config.toml
num_hidden_layers = 8
head_dim = 32
norm = "layernorm"
norm_place = "pre"
parallel_block = false
init_std_up = 0.0206
init_std_down = 0.00515
beta1 = 0.95
warmup_steps = 597
max_steps = 4739
MLP neurons of a small language model. Each row is named by its layer, matrix (up: input weights) and neuron, and shows model dimensions 96-287. Each number is 500 + 25 x the weight over its row's rms, rounded and kept within 0 to 999. Numbers have three digits each.
Before each neuron's rows, "fires on" lists the tokens most often at its 100 highest values on Wikipedia text that the model never trained on; "fires after" lists the tokens most often just before its 100 highest values on Wikipedia text that the model never trained on.

fires on: " |", "|"
fires after: "\n", " Team", "ate", " Year", "s", " Party"
L2.up921:539481508497484546501508504530506489477478495520475510496479504492466535550482469497531453506508476489525518512532464499497537460488513490488467508526526509470479523481483511492502455490455495494502490449525533502496521525457512487474465429468537529517499433497477498480523510517521487497452474479488490490488475529470446512474493535491482538501533509497480508495503568477509477496495488460476528460500477547499495496545472527528483508521493508452486423514471480522533499541469498502490534507488526509522507516550513504468491506489506508510486451509486472486470452486484492515

fires on: "==", "===", "aged", "====", " \""
fires after: "\n", " (", " ", ")."
L2.up940:538505520512499504482491486521491521509506507504499495516457505504517520499498500495534459510496499500516504506483479481516481518531499526474486497492517508476472486505493505511489501493468525492482542483520569503501507535467535523513487523563548464505481525522481501530515494491548496511497498482539493512497499477515510488508466492501513472536482505507554506505501491505503487434476535492493535500548487477518491505521569462518460469545494491476471455511522475502515455519519518433559527467518513450504505492467516491467511499519471523466532505498577511495517504479450471500

fires on: "\n", " |", " ", "."
fires after: "\n", " |", "|", ".", " "
L2.up947:511493534499511530485510549522474521496475516519459497497510501493481518491525505477542468475470495466501506498533470521509529499519500512479441526528531487516508493482546538471524479488513503500507502516487495488481439505499513490494499535502533503521479451496513533518531471515519510504470496471513482546500479476436488479467498537497490505493519472499472503496516513534468511503462523467542510463539489526497520490485498490516502504524441473478506485479530474512483511489503504507522520523493528478548546518532503494507489467522481500444488486494475489478493478501483491539

fires on: " ", " large", "s", " 1"
fires after: " a", " ", " |", " the"
L2.up676:516487510518495516483491539501491503512467548486455482484509514540506525493516473471537516535502461485503499489486496541495539471493481501512517528498510497509520526499539513507527516509511508496479474499501495463503488497541517503515516494488503453511454457490499476493497469470554546486454469507535464491528463495510466458464513476493529509497492494483471482497471534500469511479467493485469517502467474473508509448539531477540515486488499498475476486503512488539486496477495523460489491485466527482515524486484538522496503477501506505526505520483496435430491499512459503508

fires on: " The", "The", " His", "=", "===", " new"
fires after: ".", "\n", " a", "-"
L2.up148:515480533480504470486489483532482485507496486487461472529524501525471557468508493489508463524517456454485508490470457527534523466535490502485485546508518490567508573486519539492488503502483522477464520499481513477487481508495512491492513521542530454495476496496535490496519442485516509489471417524475506456480509488521507492487483480475513515498504462510513535486475529505500543469531540514507514516503516511531508462549519474524518460473511531498542472478520516560495488489526539443503505482547533490488478508487523532492503456544500522495462509490490489474513533512501480486

fires on: ".", "\"", "\n", " ", ").", " F"
fires after: ".", " ", "=="
L2.up803:510502526532475512469529499519452528541489454485480483498498497503539554529473552464491514501489472491476504497481505507521452511517496518493465504512460521544475493482474480495503477554471538504517505505484539477501453523499499490532534523545464481502501478482504505498541487498511490490496511489502460491506468448499487479497513486486512511498526470481478493513514539507481555541520484452475502497469504490516541474556504489484513489493536494495551496494528493486486494505519520490509533541496515485502521500499517538435470491507469531494503467514508522477527497509475477490

fires on: "|", "\n", ".", "A"
fires after: "\n", "|"
L2.up1427:535541507532500526526513495503469507492475465506486505540551414502514531516489543463507460488497449488498492507517507492509501532490463488523501523490523479474532483506512532524503489520502519527486450493503518525487429508479495505471518527508493497466489488463498496483491518526499524484486485446468438487485489488500447456458535553480485486495487451455474489499518480495441566507514512502545505476478530467461490505501472508522510493490515508511549511469474522485470510485513521464509544557508480482499507523435494523460484474515483532535528479500454459455500494498466506500

fires on: " ", "'", " S", " (", " G"
fires after: " ", " |", "-", " a", " m"
L2.up770:473462536521511534502459523509535513485516491479468494480479490523521516464478491472526530518504518519504494519439534505503537492520517524492504516513471469507514529511545503493467501448514527458470478496488484508484438530502533488481514495539517481504479476530496500511508485506511509528501484537496471465527474478502510516477492463502532530511478472476457525493522505503487475455497468487482463523531487475510542528538547489520495484485444491489488534488510438538496491507465498450483546449473530478524489498515526533461474493472504491540527494532523466468508502521454495487

fires on: "n", " song", "m", "s", " event"
fires after: " the", " The", "'"
L2.up123:528538522475574507477483462478431487502493443503500490541537416524521538555494499529558476525518496488486501511534528522512537481506484499537512506498527486503466487466465507507547487517521511485486513508493464475491513526485530469537481552503480495517502505518522496478502465490498515490511509473539501512491462506552498520472529565496545540549495461497498489487527514491533486495499563432514496477507495481497511462499488506501467471507503494512512516533471473605501495499469511502475508537506481493502528563506496512480494472498522514530482460482502477495511434519503507483

fires on: "\n", "hi", "hen"
fires after: "\n", ".", " W", "W"
L2.up1307:522559521576504518493517532532526507455457460483462524512504434499494507532522517482509516501468473499519466570538530488464487485473498486514478515538504455482495488457528523500484457496521539511516509482468504464510467504507519486477506495468525488512493460467531475480512504510520482503533521528469486517456530492497468465485511510528510497463500475486468532478466499497488525490454515508526503475457506461486538525522499482496526516520467505502533523501484541458515518477500511464537524513478496505512499495458506532485503489527454500499519488495481469512479473475472521485

fires on: "-", "A", "–", "C", "/", "S"
fires after: "A", "C", "B", "M", "O", "E"
L2.up1368:483507481479476564487510533520491512495522474491476474489518567524474496496452498494514511521499477469465503492486463492472499480544470470503542530487443492501517500457517471518526536501515426499512491522528557520481475459483496524510544516494493494531510497505453519450498499450521507483495497542546474542497485534501485482502517479466500463590486507557494486468461528497487522520519499489502502494500444503494454508485501520496471426497519524481511513515482475492552518507458482516487504515485513500459474521529497554528534511473490463521428452473514492469497478463503460467

fires on: "n", "e", "o", "t", " by", " most"
fires after: ",", "A", "H", "S", "T"
L2.up20:531474490538455499482530525488484520510477458488483492512481534503484544503516503485497440531527513472465484485476493497494514461498487529496485503486512493499489511474516527505503471548515509502490505497493522460493521552451534541504482509546489483487412507501523462501508482474561485486489505460522475486523471475508468527501516482516507512513532501516505501488483531494504524491493557475528533513507530515516511473525527530549510495557482512434524489520566516524552517528463500480490559496467520483431495489481497532461487480489470513513513506473505468506472456473475487540

fires on: "n", "est", "at", "y", " most", " home"
fires after: " the", " The", " a"
L2.up230:556483532487526501533498463485504474495493547508490468541466474555502520451525488501539481531466477492488473486506495521488543527527482502480457515499541480507489503482511537476546464479501466483468489479489512496467542487473573470495480487454521461463478519529487466474474490494557521478488478479484467474477542523530437495505488456529496529533471529513476507490475504474528470503503504511518530507494470500503492523528515521526518434525512505506508520542489499499490523530483486483518485519552514469454507532483518531500496453454482512558515505476488489510489502547485506485

fires on: "|", "ing", " of"
fires after: "\n", "sh", "iv", "|"
L2.up146:558514546518503542503547494506510502449451516491502465530457518500498520495482506501469470524499473497585522450473507513485515479462457500510486557466514464492512494525514507545518514486496514462520485482513483490508482494462477472460490490424541450536504439486504512476544502472490522461514486475509474503482481529494486496471516544491452493531559471487493522502520498513477496542501482515522481527503465524462534504526467511504487508509511482519545480486476509503519551502481505477515543516552497459548504505496509505496501484471464564501492474498510493489468458501501496526

fires on: "ar", "lan", "an", "ing", "ph", "log"
fires after: " ", " f", "le", "t", "gra", "no"
L2.up400:481457468499527547497474513487515493537475500497488496518496472505485539459513527521557543511507466502518514492506488505506499481510469472468454506517517504529494500500508470492485532492504477465451480475513488478511535490503496479521527487497501458504469523523514517498507462493513511489471467513470470486483502541489457500512457469533499490517474480504514487489511515426484478509517494501479467519541474500504504539535550496456473468494540494454468520505523482550509466528510514507484491464518519497500498497501515518474545505460467478449486444483519498481490442510486500518

fires on: "o", "t", "e", "ar", "a"
fires after: "C", "T", "S", "A", "L"
L2.up1755:489464453528507488489523495528529506500499530473465485515479554491467534524421516465525448536486487495460499479500503511501483482542482540489514512489463497483513532488516478522527512481493457509497456502518521484493493486491464488495491477477485464463481485494506522477498491401540494518493472492518510487495503499485435460500459470499484548540499490506494493497477501496483547486532463503538463479489482501493511510531505497500487484537512510484520499514524487506476526519496523490513532514462550510481483515517499559497530500450454502539522503488536491479513473484503456504

fires on: "s", "re", "ly", "y", "or"
fires after: "'", " the", " The", "at"
L2.up1537:518484468487546480498495480479486502497506487530461501496536486509498475489505471474525451480483458460486551456485537508502532525469508481530449512502510488489497508478523507535557490487489505487510508483504506488487501484478521507528492497479505491494512494498453468499507511485486496492503489485494472520503482486563498500466520516534510510539527479529537536490522524508529477513523491457529503510511468502523510477513481480494455469507516483473520470529502476476465555485434455538517537537580462530524520546514504498457494475495499458482471503502480510506519507515513501498

fires on: "-"
fires after: "\n"
L2.up1129:554529499513504493510501490514492495496473508495469478525521488513498584506477489484544501551471453464556546509497466522500513517533492505514470548515491528534534522459508517517483497514472523497492516496488491480483477503478533500437479520511520453483464481488493525498530465505520490480470470507492453474506471533489513497473505500494518523525513502489468511494508472524489543522491488479490494454545459502514513503498524457511508513479513516503532479481517503533502515506533522447509496522543506471511527539488526528502492451535478509503507496498498501441453464489495490532

fires on: " also", "p", " most", " de", " not"
fires after: " was", " is", " ca", " are", " Ca"
L2.up954:481500518539486500507467479477501541488494477496468494497498526474497489496542485504476497493455517476474463493483471510431489510521485522491518514484497533485450485502482516533501480513431499500509508510506542503445517478514567490515474501536485514497461515536453457524509494534515486482528521474451514478528527466468518500466500546507513435502478500541490545486512502463476526522471515481476510488540527522474493483511505491493526520480498526495518522504537518473542467490487495462529524489493451539512506533475504466472508481502518523493521479480462435502484519442505486463

fires on: " ", " F", " St", " Se", " Re", " Do"
fires after: " ", "-", " de", " De", " |", " L"
L2.up1241:466496549538529488517497546526549493464500504479492480531492466565507497501505495506544526538505488501497522500427541515529500518534509503487513514508476504529511478528527480500480510509532478500458452521514522526505459496533526459514512495505523453508478499541524498500480474519503484495475497509486475467523495505501490521486513451516519527500480438477473501504513507480439537540489466494474477523497488456487515491521508464501507474471510492483478469519515460511493519495523503442500515474494522495542518493528518551506467493496483458516537491515473451495505480502488493507

fires on: " This", "In", " this", " He", " She", "After"
fires after: ".", "\n", " F", ")."
L2.up642:505505518518512526480498511491483504507502448485480479516486517510481546523487518514482469502461489480506479516502513525504494488521482536487459541542508491530534493489498488497481490500491558488474492509478504506501441473458517511495519500494509480521497441485522510500549461502564523506479459490506511495458504480540509502444506504513484488479503469479487503479509516516463506516447535471506495500477521508516481504557469479495521482497497547494536473463501518478523569507476503439531525529527509493516476513485487521444505471472511511503491469488496508467462513465463496516

fires on: ".", " The", " In", "===", ")."
fires after: ".", "\n"
L2.up1604:523496501552501497487523486520467516479486432475501483529500456508532523513497500471483472530489468510481538535546511509502440486531508524478465494525532481494436494549458501521476470560482535507547455532511553524493453515496503508493532547510502468489482497537464495482534497489480495497478505505485470477483508500505440474530518530524568520507519509482498518485520497478499563512489513486514484517509507476491499521521485508523509452497527538495520502493455504502494506534522486460531525540512529510487509513507515498463486497504481511518500416480489482441489534452453488517

fires on: "\n", ":", "="
fires after: "\n", "\"", "."
L2.up170:511517495542465559508491441510474495493473495448474504516540493518507518545442503484538501539466469452510502536505506550495503480485493497488484529531537487520512476445510510475504480501500522497507508475498497472504495500487538501509508503516496458500489458482503527494546500447536501488525491470509500500483477491511489508456501515519514502494517494488495496492477548516479506508480531478525498495448517524511467468475529480507514502502507510478525517495514486486514533490520497448545520507514528519514514552524490526467539482522478500453467497506473523441490495498510483543

fires on: "The", " The", "|"
fires after: "\n", "."
L2.up683:536534512479446559496513455506482494475471506522499498535491513493467514531480446496515440523465449478505515485514465540494503510512501497469458563527516476523536541472490506505554464516484486469523528469487549475494480476490573491521487489479523493522522508459488461501521516481508500516444491482527469513497477487484496522466485501516492492504531501502503508483506500494491490525517510508525495470522482475517541532564520470526474469487537485502461443493468494514482524533491500524511522478525488470496503506487504504484539488474505530477486491501495478462498499522467508461